Weights of a small transformer language model: 903M tokens.
MLP neurons of a small language model. Each row is named by its layer, matrix (gate and up: input weights) and neuron, and shows model dimensions 64-159. Each number is 500 + 40 x the weight over its row's rms, rounded and kept within 0 to 999. Numbers have three digits each. A neuron's up and down rows have the sign that makes its largest values positive.
A block is one neuron, or neurons of one layer that tend to fire together. Before each block is what it responds to, as a language model described it from the Wikipedia text at the highest values.

Word-piece tokens inside a longer word or proper name, often names in lists or tables, such as the et in Asset, the und in Riverhounds, the N in LinuxCNC.
L8.gate152:435568520426487492477504499494513525451484520424500478471461456536568464500452519478530541452507516518531499542534531477499525551573441508597510465547569494510490458439532523504529488507510588420551511479538495541559531530526565500587460504492563469476522491477530539491470556564492475532
L8.up152:569504555478523512437481528485501447487549511492545472527402516484550480467450491490516575491505406530528428452494477509494482521565439521511479506528518524574493469493533463527534464459498480468530455497547471431502482477430507601469518460469534516572518530523536508582510532554450519550

Fires on "==" or "===" opening a wiki section heading, or the newline before a heading after tables/infobox lists (Properties, History, Youth career).
L5.gate8:418477492511544525475493509475514441536475467535496498453511515470549480473536386493503552495518479589512463472470466476458458502519552556463521448556469495444517492504500452517468487453485448508496493495531573453503491443515498529551491485430540559511551467493493514455546536485483461491
L5.up8:417513578552483457490451520499488420447515453486551485536478563511474535482482458568477478494470478533484529479460537540468517608477482549504580515561488514484537485525606536486550569517553545473451455541466488580479457538486506515472502490476533521502471525516523564489446551388499483451
L5.gate35:494551512422477413457440477461451471465509396465482497544430501422416440533434512567513509442513483439458512485452511538540519375504461581530504463489514512488530481476417494471489420519487557523429410479534478511517457442537537489488487526473556508523523433488492532432446533503475442517
L5.up35:460494489448494423458570506476456488473477532443467486481481524499526453418420471483470542579506529535499458552498450560525560423557504524571568473524496535515462483566551467492480522539524461493506482525547567467524477512463456469492549487539539575511425436470513485501440501495451541560
L5.gate82:592474518575520510501489470445476469571501519445461506502518517551464470538569504533552498552472471494531533480534493500462522501460513509515459512480464482486541554547457517449552460536507484494520587589579474500461384474485459536508453456469524466505450519419510532473547507427572504518
L5.up82:466471484564491414527473606537575391518463538484514504536524554515529496499487485569504442526481457512485522478493494530495535536493527564489546523510505522517475509497440468519482476550492467552519463571487516546406392506479522519547470527498554473539465517460465475495500558433501517531
L5.gate406:537464476484428514470433499512445508553554534438505547479534487524499512485498584512504529490482439545562468547485486539510569511455481453498502536571500532565496449538540553465466476543568491503524474514530478498538491501573487531516496479506508525507532562472448505503448473417500476549
L5.up406:502535486467546398523435517411525446454497468548517474552495508578507477481524563608499428519437469486479516451449497541514498497438481558523551521544535496531505525478505457499464502489503532550531535512513535442475573519548475497480529516425536487510487502503452484549498461425518452551

Heading markers == or === at line start, and line breaks that close a list, infobox or table before a heading or new article; rarely the word-start dis (disrupted).
L6.gate249:469485537502525434544523464493501535557495572529515516506487494456508440539488587460562463563432518468474544526517563478506516473566522467522588447481447453496471498508450586520526500480477525515429462517559454428484567503495548487443502506499482534435499461486526460572548498508439538522
L6.up249:473467536496517538477498485512486455451474497432556489630508486526482452433519510483506525420454478451502515514496463572486510407492578501552485423523463477532503471475472536454530525484534424482509564537512546493418491491497492517498523477483478523491494504486539418551550500512574505499
L6.gate265:452524464443553541492467560390495502492510487496459530444505481475518520522561496542452456489445504491502504467499552532425544509431407531479477475536617501484562509514463594559512549503479444511489465516458451512490445402481487479482497519477482476503514557609500529489513475455487500468
L6.up265:515416451407493493527458484446521530451498408500554472465586541527532474548462466544547468444468473515517540515485500573475590474483486512476505451516493494478589528505507527510529586555486502515471511519442518420475466441489494535498522469464540538496466484474482466594509443462526513512
L6.gate296:481436472541459484445486444549494476490476472486507473517399498541550485531536465486528549500451559555556424482540468508507489451538503532495553611496568541500514473557420473471516473480464593480509535499508516460483451476523561504502485580535550480516443456497510467473539565506467593514
L6.up296:479500497569525500499464468590483466580483458538417570535510553547487549498503521528461493471511454568524499478494482496577478486518463574477534499480431479487490446523424566517419512435533449561489547546499485456477416513485545490534551530465530509510482492413535524530398519465512484563
L6.gate324:532488472473515523472473519469551515445549487504400518500508530447544473556514502499522457545499411438525461464468493532492473507520545516485457470479489478451506448579540491531490487509538516510519484504486513480476507492496480476479439457510544500513495482446407507496524479583522464502
L6.up324:531578483468455536482565479499465498532448523539523484448545500493400491485475520507453514462568488435493536427471454440448551505493476525457530493530537462494515473523483496451512579539503433485433532484526479463443522460440490460511498463437534509650455453530484512498515524478510567396
L6.gate325:422556499473450510477478494430537500508503559515486400484509456453498491449476554530458437478516493470451504524467451480493538386459518468521435500506495491461515566488494586444540492487519467493618546514510489568576437564520484501499547503482564542507447496546526562488436473548474491476
L6.up325:479519486483483549455513523492487440479453584495447468505440454508495502467547471472524479446479562527491503516457534469509499449519506411534457498434480525456450496480470568492531472489537520561531493482540565492512504575502468475429471511504531478485437519524490502534523458512519523465
L6.gate329:561556478519498476459414522585482490482455559504472482554521552498558530556455447470449549436494500496449516509512465496428466533456508540536523553516492437551570478474518518516457507535507508502562511484517461545505602496500527572516422504470545504465476524510537502553468497493469555449
L6.up329:504519542490480537484481478499442559499507511496516538456465560514462614499477498546448474530487554556484520500496525478526479477505491483437544480477489450475596519597511508510523547519501461512580534462524426455483502504450543471506531455489541577511451533449520575485532475505460553535
L6.gate344:518482405482498489492493500507512563437547461523507480463495470555506444519568501424572490528496476568557560501532510563459520468531467483499481535464490476558468522523437455520478558546508445494489491512513522455515492477520548474529459481414514510426519515577483558533480471519511522546
L6.up344:560440522559474493552419578492432510433411516501462558528460546517520471446534470484435549541469538478471508548479481476514502514505537526539480506516485518523536446564523482486503502493459470496477492477503468526524503442502478463530489513493477479470522459481472513517496485533463509450
L6.gate392:445556496487531495490527468529521521499574521502515459519507479454455491503475458561445490485519500534483414480514503484591564475508466472504522503586546443452547521478538516441479443451444524458529569449511506475498517514506446479522453464507495428541492523512497535492524494522445505545
L6.up392:499526468490499396527511472474513509511481490491539557469513472493466469460412502524455461514416471537541556537479505517558505490500499482540576571510549459475530508504594505406539434522516482490530488513502518468518438534462453478514485558509547506574534484466494447557524526464498502509
L6.gate406:476499502546476489437490497488519489484474625525466470563500428480447520477443577563483483441563463507513562518418505521510500503502561436469580576434546439509488535483546499471510518458556554488454499518479491469537521572500436524484516440551507494532485575504465515543476559423546547486
L6.up406:406505446558489493444478518488505512485471548454477500607497517504432549462492541545478517544576458496542538510482506556600474549474603475524568485443546437468480471502501506518454453470524487506453468488489485482562544503483450528451528423532459512525480573528503516482545578481535552503
L6.gate418:453500517474447486465471498504498458465407557484482531526457514525481504489509543490481516501498547450400548447471499573494511454460522529515480485541504499499534448547514485466590532553472469515480505607482535506433467395492521467472503500501589476519461493477445464498501457531525511538
L6.up418:520541486461347416470508586502476544409476473535507472451477476504509469489469523483439494397497498546495469509520484481516524426485505519530527528496503446493469456484452497499525585535521461570528530504494497438443540482510531525603459505502532555494527504551427468620499574401527484509
L6.gate440:482545535504523526512399598544440482456528567549505462529489527557479468502433474539523517460450514471436517441470418479551524460534506497569545538497547511491522526465470519479523510499513453547477520547514529480575469523527509496516514451510501506545474488491451483548502540457462491533
L6.up440:445506473461472446473552513496526520479484537604477440535542571456496476548445530553509497535442463424510498455449407481517560495502568459519535483487483556548514513467482533439471463517448486520594537534508552493560481519575599525487526494511437554491570481473468525540527556468423585522
L6.gate499:506451491434492504465457481422508509470530501503513517531556453481507492418441506504491537502600499495490478579505460487528500493438493540490474495555497512549506521510542527491519515494449557520502514530489476542504404524522515459514548510511422516542434586488524518507507493527419523447
L6.up499:495489485500588477439410597504477606534559495463524498526516548512456555511519523525524535571458490486420516477463536573519542442538541530505521524439468491525537512496513502419486514531496467467549507496435486468485520447509488502551532478569579514591528402428449519517487580474470464495
L6.gate507:510431574511494454432495466461423543452559507506455495538492451479539449457520463506503545509557426544479542480360494534449518483569487482513562622499536503426509513490447532500449494457479506531512569495489527547506468542476510523509530439469531474511424493530443420516432503431557552570
L6.up507:449415509468512480441493492461470493451473472528424549492457540509510458470508428502447514510503468500523511496462540576465466455523515513505541564550572500489544525464487525515521533589492513582491484471558547529502422506493467493523428470506581465545475516473419434552522583474552451549
L6.gate527:494456532469374467531535490460483457497495501517426497527500504528524556455507439510497503473587423516448514464480545487467528498485499474508465452414501495504523472550527505498461528549527527523557520508535509500444474553483483505518492507437472462475464506538462502499514502504552543573
L6.up527:474558446532489460513516583484575422507526470498475471506525508433495539487474537552535533532481452471486470455509479458508516515515536535525418510506478447479531458514519522434403509513578454480488518485576501516498465465518547451476503473461524423480565513473493482497567474497513533512
L6.gate531:454500469527534517455441474426476578458470467526471495499489512514542474525446353544512527459535553456440435505491526474525479530556499498586535532484469492490509522460464507487565454489521464538532545528498466526463524477476481493524517492513524544472498610467522529565584540491476451419
L6.up531:455493447534536476500424536495449560503452489485478516522519519438519528496481433503487523503562499527487491449562460529469454496485439604582525524501600521491491524542484512461525586483526531501538548452539521493463510476470536496402519415490506531488422495498498523564503526513531500534
L6.gate558:549543486433411444492444528507516530487474568553494463567482437532454433536516497503502495424430464451522521471508446466549550472493394464534486483475556467519513490440477486471467497514510546487475496495492518421532584542438514541556509512518522525524440497472421468520452522470412496485
L6.up558:500458492447452526546478504540512538506500522448450427504495507496426418527549501567496497404483465428483491464524436504548518453555542481588455492488526431489502460474404500508463486495536516467523495562531444515472482556465534517444577514463507592498450499470481538557541460471461513508

Opening == or === of a Wikipedia section heading after a blank line, e.g. ==History==, ===Critical response===; rarely stray mid-sentence tokens.
L8.gate133:544454475485473483495480518502460541552506449454487588494506529513573425499485510529483524562565498479564500470560466525504491531535473539532478495528541492527467436435495475568443529525489545507506508453406523507505501516501525491543483473452535480489487550614473507551527523483466434509
L8.up133:498483442534447524520489566405525527514460502520476535475453543432486552455499499517530533524548521448532431506543527495539511517404506508502520465484567545573478456513496493473476491553522473519516478492486454452521477487413473443526471461527570470489494545472548488498561503457490551534

Final subword suffixes that complete nouns for a person or role, such as pitch-er, receive-r, explore-r, employ-ee, distribut-or, mostly in biographies and sports articles.
L6.gate47:530584572512559449533539453521453502501413513473509492489447451502514460509470445527422485481502564521478516460546507484582549471499406551479511504506522537568498517471478493464504492392486521488459443489396473569477497456460530536533537475464458482560541558538460514502503458488544527631
L6.up47:488478506487457512551469466572600545521480467515506533498456522547515533511580538516450514470573474550482457474420483486491541557460449480487488479454557554607515503511482496522503474484549509441489566535455506449526499494467453521461519480524523471512485544519572531508422548560493470473
L6.gate100:481458478539500513465544479472569497559465453521516539608528490485524454505511455495505504511509429574439521555414475531494527493477546529466507442563516546567525512482499501444514521468498510477509512488472486518497482466591520458519532465514516526479499501465547481564452531578453507559
L6.up100:423483481567508477511524515524560545547482514514500539547485498458581497511507492473536408500485479449409566464535476517493490473487593502481485449523476565531519465518545600489484467441471467489548472503435514474501467437584524543456517529467526517420490522454456453491520475471507503500
L6.gate154:530535416512491507527536535449508524522557486448573517476410417458499515480526486547473483540508552516502463497539492493516451482494487470540526486468517505489531485507484451489539512499453490567509528494456447535476524439459440429508539509481470501505526609534484525456558428476519518543
L6.up154:530472482484484512599526522551519561529509491457563513431522484415433443505616476453499546463511526461506604493484472444537503470472508486456465460468481486512559517516526585450511482569462518454549500466471461496503543491491557471551466499547480495468432505464558545526432465505520488491
L6.gate160:511420506522498459523411582537524490475533504542529434530567449528525462515555424535572495538485552482459553491498437532485520570506521572482457555485517493446573560490505467592474510476396423500600476492502465450539477498490497489478494617569535506525488514500468517443532553415507543513
L6.up160:586495547501508460458492489503504451542479549442483505412510466537486487544516527528463463476519514542521531541491456491441559498529454528506501544504531454525466437508518504544496545437448479530537487506450565580604470513497446472537388462491525476444482538516561522533528485474456482491
L6.gate209:537412531491451475502486492546470571479497531480508439465490492428475497476495437576500505471501510465470540541519518443489450534486523474446510459463484482495470520563537532455488528549473522450497557478538540441464507597517531393533425437459522515541521452496444550420599490546567556491
L6.up209:464524464541448468535467454546485498577548502492498494538505464504460592460461507535489520396554495453504563501515432528522474531571473535497547547504503581473555500536531550524512542492550603569479426521479437428462490421513514524483535485449490528448537516481501522499497505487473506456
L6.gate293:518547483504462427469478430514515564544578461481515508515515514481492564475513559518515497534544547480558518467390469483593505495526515482522509520496486422526546467473487496521498467434582505459445419473546519415496499520471460543517474460509514586543502452457477484504518551502503485545
L6.up293:483530509494464477480524508432474498558526492518498527498493521499517493460462529494568554583478499484579457514463399432515527508540527454536432443518490521469482512545496554526460486460441481500428559487539603526521509492473442483463494392511496466544458567465515553510558581547582505562
L6.gate311:465486480492476545525473507448519478431543557500461476501548486514531509447382447475551506472498540480463500506485519489533459487477544554457447509513459528478453436586504500540433493514466438384453463529429549494507507459452497465508538475404483509474430563504493458437490509452471536520
L6.up311:415500426512595517510516498532515494500540477481559533508507422495462425512516463486483499539512539478504549573477501496503515497487495492488415425514472479553521488528453522469510500457497510427451478502480539477498489391433563517510509461475462509476517508521461558442511513524504530459
L6.gate331:543538499486536442485452475522486483440449479515545503556595517424538470468533464559535464518479539455437478487497460515584530491467528524431436569475458522493496468525507449502475537494490503463515455487401524475554482425490491519512498521471455464580535532514473530515511489509506511477
L6.up331:493522531503569457477465496476524481524478501491540532506535464491449481465512483561509517527440560495463533529511441504524541489475532483454487571457479461534527517530513512483494532448467493502565501482448534476553507360471520465544545530463460430527528508500493552535541493515491555505
L6.gate343:506536566519526536499451492575475497474411515497518536558514534500546444552487509502513553509459494539533598471469518492466543558511537521431474450521531518538497553546495449508485497514497552467484532453498557531542481476531554451494520441472449616574536514543473532500454499461448472601
L6.up343:473556478553505487467436460559433486497489603501463526491495566457403545548488399511501522587503492508456530510520578502498478494455489545505533476474506505508459592533487486527534463501525519496462510527559506501542547441557475512524541563557520566501521516481422599534466534523510442516
L6.gate372:494517474571493572494492550508517477505527462562495527519475494564469495542400455552553499547493479582475558514455453511537474582535545507463475550415518510506482553467515502485513552496510518500497468556475441546532459485471475473562521444558445478506517525462504589479517535445488541452
L6.up372:485518502546513526495551482342461459529499532513541546476490453568543424461494476443443484476481476474565523540471484537526477521494484497447479430470517447503487509476536456525457466438510434485449536554472503514546490548481479532530532506453540497543454541475480490473508446528546440477
L6.gate425:497470483557464484516404576489458440531425494452459468519520502487499567510490525569498458508520513531484515550587477530479512516550504428459501489481512553454526523572550510492551525529440458494466452487507487448527548506461595485486429534488500501467571407473450483632514534518475513471
L6.up425:476422480530476502495541577525482486641447512456532520529513474400488481483553481514527542505577461502525537582566500539470502496473527488536516500500482548415489587525542498443499439476421544514529539461507463500548522522451467484519518477434455471487512423482493512531524495464443529432
L6.gate470:559507576561510531559501491485569525547462472511505534515547498425427448464505517528533506530544533506482446534505555604560503524501425500517463459505516587453553524548504443509490533537446474457500494506504536481485541490459492557522444528553497551615442534522497493479448544489498510550
L6.up470:513518541495524540464427497495516488498498590509455510544549545515518489487451506475532432567493464556529452506540453546532484519543506465517482540563536468514493431504524464485532479491475485508537479559446510532492544493547440516478533491518599464514514507513484501582478509580468545527
L6.gate476:501516493521563575460492503532544502509399478533602500563530472409473476458472488531530474483469504534511480556518459498486448481461519504474450474550555508538542561542517515478468487421543556421506510556440546508547504534521494576496507516497533510469523522447470486527497501499441427551
L6.up476:483447485524566505520555496468519441438448521514494580540530530503448446528424527484512494486451472590489551449525545580605466520521508471419480527502489492503472603550515496409468476489545506507481469520477556525522520512455501486538491519504383432523538484507498472532608520449480383544
L6.gate514:503474513497469428527511543548558536564438519449446542509446447439520415537503543538457464498431519463474481505534507469512493517468398554530476564518504539507520495473489520448425480427446472523566381478459509512524521437483468441488490555500459457470467559542458491440519501517511552486
L6.up514:532490484439434616431534540549580461506468442539471519459498420458529535472457468436570435436454450585552488457438504548518543526470558512480472525473493531540416492529509522525485550535525518494559484558484491562499541571502459511514560470543530517539543495493490475480464484462477419533
L6.gate536:490528480565490473529498444532607529551524480468509420523502494510436498479489466544512457497518534438521517585505505461508490522532482568494526544589524470530509509540453458531515512531525491505519524453498528442554520470463453566569537513441538596531451547451517493450484478583523456588
L6.up536:520554507432521561437504549530511469502512537482503518523454541508440491425478527515497487526501424483489466548520563613556516462434547547510488440551492465498433479500521506478510487519504494476525504485501528537518527530561507498520493524514465482491469551387518426558535550545545515516
L6.gate553:489525465545547496548532495456479448572540453498480553598568511485453490524466458571427457557575517430488491559471459516440471557454451529486514502514526495457513507485460483444516532504516526466566502497525558551522515518455539487524502572486440434510422547564586439579583491542481488527
L6.up553:517583529580504542487542557480507438513515508437541502572483532454517473547491424553448500448513558463545500476472486536528483462491476527475475457528472489447518489461499555438486508488494561507545470446517533449485532468475562515466539472504520472456433590537512415520532418456563512516

Final word pieces completing nouns for a person's occupation or role, such as novel-ist, bank-er, barri-ster, Congress-man, often before a name or comma.
L8.gate374:507494542439474475505478497501542522509406486506473525458556496497500496472524516486523526491430535542494483484519488429490501497507473448530566519477397521517481511534526464494536482471498475525538536540520420467541544518475465447440487468525531518525490520532551491545512485471462473537
L8.up374:502509537496507520492444537518514524545485540559505463505547531447491506509484497517522483508499481544500472489508519524519458537575443445514514520415479539542483486515452444517536568468468606510524531534481494420453529459447454481558555487451488506464543508519480549512526550516508499526

Opening or inner sub-word pieces of proper names split into tokens, e.g. the N in Al-Nassr, the o in Mao, the R in RFS, the N in GNU.
L6.gate37:585457502581498519496448533449415458421507529444475548567500477428518491506559582517477531532513448498556505493516448517482519471546504540506512511473471452495533513497452472476465445472463527572506506480473475469487515504486472477472481499445478549565453498516515473471525496482575523542
L6.up37:562495482489538470518522571531511482554432613405452415466474433538511523445531498411538518474521536501489457472520497440522495521459620504597510514488499464474427463500515516454579573483541508427526444537522489525571501464433473496542460505536537482448451558460522460490534500455478548526
L6.gate128:510457406471540521509451549514490504472525489418530503456495393479483543546528504486536534530560492449467498513506507567567523441533452536503522550469498471458537498425543479484514514536496482476431537429499433407475508517430563518484478456463547494449527566494481536540499458438484417535
L6.up128:477514575418478482529427520533480498519466444482452472429536441457520567525524478528543560524509559466484438461504470444522468493493594519480485445573515458554415509529508563472575510472482557495543532421399492539510547414459513477490468538531528484446453423544549602509542481476478515491
L6.gate153:474533483585527405575494488484480479529466519482585481530594525435539487533455441545458482467565491513474479529505515471469464482519522484496582459506444561546544487451531475442516501507462511453489483530531484461499464461578462470530477563456541494567467495530484494500550432527507480493
L6.up153:515432529590474487492483481472491497545476446505498496500430534519464488441480453530495494457410521551612491496548493506469497478444456487526519503462508533573538522516471480508500493439474524472488487545461455545453502459511495546545429532508507405513516487491497481485520479449449544483
L6.gate207:523550483559453476471446486495535443502512469435500491455503395442452481425480525499495575446546477467413501498515514523515555525476442516503577486486492579529478489484533522507533557433524573431446465519505471526531487514431503432554474572489492520514435503527635470472541492519497465489
L6.up207:490503525523587497421512425522505566518472528486485489515407494482509523508518489477542574550481440509439467451522523622491552499536525525475475516487528533521468530556465465419535574478426527495468505464521472503483519529457474485434478496519534434566533518458466496441551548472495587444
L6.gate211:494511564567434446524477504503553588516570445492553548500446509463540555539504496523494472487488487500486521529544431535516503438473535536526510478549485516505498502492475458466594452436482457512458488406490461515451524470479447489488599405468474482457447465500597567465556487510471460505
L6.up211:480508479496508500542517464437506555528523506475560453535434448459518417532526432527512480484529480543590464495481476475532545459463439461516496564564551488502448535505490564451532514504529489551521441443493609473515436465559461529500461499480530537537507537519540500493524564454528513458
L6.gate214:455495539433628531529497540505549471514452541451513444585522485415466476456542564523469453527618559483538472450473460546446475536429492477527510536513541492538503537497495431481535508526501405458515490526469514480494550405452471462514449449580515526477530511394478460542466508520487504481
L6.up214:449430542511593513413504506561546473426488504513515460519559465415562465498530503482494437492546496480490495494516488523578563433427476476549602566514452496505487449444518487468476452491563442492513461440507535564412488476471538503514492551503511588509535524530485497531483547494577500512
L6.gate262:491410474472539399522501508484441457506464426505496509535520468519492479441539574551560515536621501483428493503457471451392502463447531535524502481547502588470526549489476497534477524506512502524503446484511546550541565507513485541477447554469484432485479508465496569552611535549528529513
L6.up262:445468530408516563536488486466555478505458463471561508530567538538555503450477531443496527484556558432464480547478507487455537480454435442478557493482486524533530491493521485559523502523495488505463530514517461501407471552474385565571491595447476483490449506450537532563536504473519539459
L6.gate309:474501536547515571517471453479464550496521457496529485477475408491484519537443580434541462528473443485470529440457468418466484456538485456534455545505525525589547498487488438486415491509463473446512542540480531496482530495577535469484487492428520518535483485618455495463542511516535518539
L6.up309:525437501467516515521504537514485456552530519528511468493471451422489530447525472473469465456504432473474539489595493497453548426478478421524490515548535495527524597463490542517517543527501494518462515517462441526550531500486495507536571460455526502475505497542463606508625483460469542474
L6.gate336:532491438554500414463465533510540510477526482525527553509471457502479532547572487517536550515506423420480497570395527521425622554516489536473523534504504481501504540514494476458515494482519538434546455546469512459444477467460531459513462507489475406495544559503502532519624595511486479521
L6.up336:446438517500446513504475443514539532448523530518558440532470470476516504492456451558530516453507483510551485497476480501560572512479444516523530472472467478504462507501553465469526451466511578495502459524530498436505510492543492598503503437471479443521526605519528540463495543478516469551
L6.gate364:478532512517476601540488554542509506499440493460496487577544459456457472479513459483532476504511491525487468475518527473549528498538425442482549480549520431545481578434514499517523505418490469498428471482468457492505459421490474514553429469448568497464520505452548502522472544518530538497
L6.up364:561487456515452550501520489445528542524450514414552558569487530473500492421488513555504524448430483509533395511429477448613524457465499485524483539468489495477497535435589505453546439509471591570494522468533485503489461453542548533485435512513519544521492547499597431426532524533522579488
L6.gate422:441526478509501503544484499426490472469527481514488444474443568556507543498495471493512604480552508459477564586399472475478487498534464565473436560483514461512491496532454517484511513567472517444512511535482436585548519510440490537528507516473538473496518450529470522521462474580470495511
L6.up422:553462566451539457625516499539500552491491537571561518463533467515539459513448574489581492490505460483441535444554518451533576449517498467455417537528488523463494551463457477434461588447490439551548449530505472512464533517493549504455473505455475495492496531543471538524490506476503513561
L6.gate453:481510482491488490519437518526526489503486395541440426562482447508480527485507502576548515456564478469494445536549519554555436494564507472453501549548514525499561468473471541507481466528461584526487483526465490468491476528487495519493525582548536487517469596406467529446518493490501542587
L6.up453:498495496456504489465493538468489519468506577521482477507467495551477493516414538490514501548506479536505504512472431513490561500514491448498519439431499509542583521506510457538496485481522488446464542400471510444477524515544502583508516472465489492513475481458523524470480528468518527454
L6.gate461:446495482459425531633425501520506524528529546469453474501528559500478517518441519488456517463506536535461472364533531533501551518503455518489532431538470502456460469424417477506511553487441531496501468597498517525458498520439528520489533480519456489560519513503474484534539494476505489403
L6.up461:434438519566512552506507449393542496481486555460527509502557518505472515545531511557525544503466483521510503491486531469436524545486491480507512523510490464521518454469488458506471498419522456466513514498497492505416514498582404471440522492536514554518523490461472479508465477499548460475
L6.gate463:517503471549455455483503511451502520504498485420518500536527455497494480461506478470542531531517449514440500487471474456411531458502438526425475524467469531420440500463550468518504453551546508526482491500513549539562551636460509479507532499496468472549478477509520457548544519545485501526
L6.up463:508472453470548519512545502554490569512533462543614475515535500530558483465516514489495508479528523484506533483460535453416497423514506575514501489491546530496541499498544480496490514521533472490499453479480442464567469512460442505500533596534488431458525506513487471523489505544520452518
L6.gate496:491451498471453476497565563491458511514573461569479508482500438536474534467456437539496490504510573464494507504537530449496504539524479507557486482618514530452490456437456502478438481519539459475598510503449492533423452464491491530555499438418480499445480605527524446507481525494581491484
L6.up496:502471563492481494434502537593489532450556464469514528468523537501511522545488578517531535532495457520506583473491444522585537512568521544483549498500489523496560473454523538511492485457517473535534575491478502456449488532490533458498444523557501513452450507482508540502503557452485473535
L6.gate537:544513499519511528483499571528557491468519430465493547547510548496508485523445477473504537492494450478516547543495599462463493502458418542402450497523458506485511471488478460560515539427451518512533466450518500504432487504505466519460551525514500501418515503466511499549512633554536507523
L6.up537:507502530497498575460525434441511524545534451511505520535502521506470555547520462503594533479513504472541511518483494479458508433443459438457570533503492485492506457535515491516527468480534531490502498540566487431508440508442440523540498496492525481536492526472475426531522475476470538521

Single-letter or short word-start pieces, often capital N, A, H, D, that begin a split name or word after a line break, hyphen or parenthesis, such as N in Neverlake, Nevada, Nagendra, or UN.
L5.gate19:481532498506471550499537511490492473502454462502519530507440594494506460493511596443496522490520475466455509453479530510491467429514429489557502473487424482515557508517500460471450514436553484519422507514552452554485537421454517490474570540531455488552484508526435464499554515516511494496
L5.up19:503487496534469513472529472482504479522502489459581437554525514479500503515513506486488519584562474537486503500496509491572542445491453528500501500488432488487496477460432467432647532517449560532516536513534512488516521494535537483537490527444577511485464451477552595536534559530508561513
L5.gate47:560524454534498521504532498536563475567465477467523505464546550548554493540499445508538509519501529563446453567528503427488585499480546533500521530519500476496530464536527504514493465481493510501461541484525555485460512577474504510399520503439555489442400537453537450446540535421512516517
L5.up47:507421510416587538509468450544510447479558451466542516529542447529527505468433476550530500481534480426532431527448566518519508497516459547492437505508461491443450476540461441519560502534546536476550553511479504527492470512544508478588516503465520450427460508502465574457475497571471530496
L5.gate112:512518442553475543489370505444582488519531495454426507550511491499527539455456515404505538490570474491471480563423455554517478523449549520566488571473523493474483511498440488501510554547552515501486516506493480577558509449434525533474510503502517483513463522486476491491563504470465427540
L5.up112:496535459497475508470517523519459519501497563489503484511490534541514476445564498433514470468443449540396445566530500540512508487484515494523543531527477586514540424527451491498487509465506491520450491447515521558465448534482463508517488549485563439526528529491463513473520583463487529577
L5.gate522:473530515523554517557430508505513525483490512509479456462481554519428489546494454550527594571518448521451471428465469537490551528556494508563423464591443514530615486429451519507518492508505516474553542494509492495459511507495517486449502497489503443518508482513498511513533516453498551447
L5.up522:522501422489521488512534562531570455452525491509458465459471521488519484510483486494524489544511449542483534523447514534495600530480490549551457456503488453493601507503455468494523434476516570435466480454483405477537445447453479523417511571497492459513404525505473502529523485539540496515

Short vowel-led word-piece continuations inside split words, often doubled letters: Engine|er, ste|er|ing, Ke|e|per, truste|es; also cm in dimensions.
L5.gate31:469536511491540524504553522464546502465462489490543609484516424478487531523470483510494509488517466529566441447518529496529600450445504508512545550527526531458457526457571543465505548513410549530526498536542514538450474497524569535454553484451495501478456495588507523486488461507491511506
L5.up31:459524519448490517538449486463526613503522496480498495465488491513497626508494487548485503492492436477468420583551523449518509427517497603530446452509486475516508457546534505468480514456509496494533493439548500539584512511557494518565457554485462504514426502541522575571469531543497555457
L5.gate257:487487443569483512468439564534534462489561514494587611520508498575513503523559465474450516470470569455423462567507548479488482457454519492544525468496447441449551525506519465550477553465410463559503517518470496497500497486461477588491577503516474537498472522480487495481504513480507526459
L5.up257:536463526476396489502509443486523562549462527458484370474494429486494495508463473421484517535509483463513465485486465502565450429553451467538475516474416556491496445480512497420537441486525528426545505489491495455499578585534526562528454492571515494564448484486551482506516505543529554546
L5.gate433:462459487443545496491494483534481528519457499522473517524530504444470501542538472513500520481573526398432460539460518497496510457519558446524497521509516519550476504493534475529476513452509501481497523531499499544481510576525510522500417582515510484514455486578506579532559492491610547471
L5.up433:503493464497476579531568568523522472515468553536532477545521514492481476531450424535509444529440529563464467484544461441469520525519476519455485434533548526531471476526519465433514537597430467476548544535473424623457440524489419450496444501444503451567451499486558413533472454549505496493
L5.gate437:530490472488484555493459547481575476554506523476517516509552504553495490527462557514538542541466489486500511498495531394496483425563501530482502502544540528554587481437472491452533499499498462495487518474539520521500477538491555467472498467498506558543506454455521547451442540497590517532
L5.up437:495501459511480593501476495479498480541475478495499492603512530518494524548500482415500512507444505564466520516453452507545590486493454524493455461536453455529544396485447487436478558483510458552508444553574514565507508485530504476422516512535480548511536442513590460432502527508490511538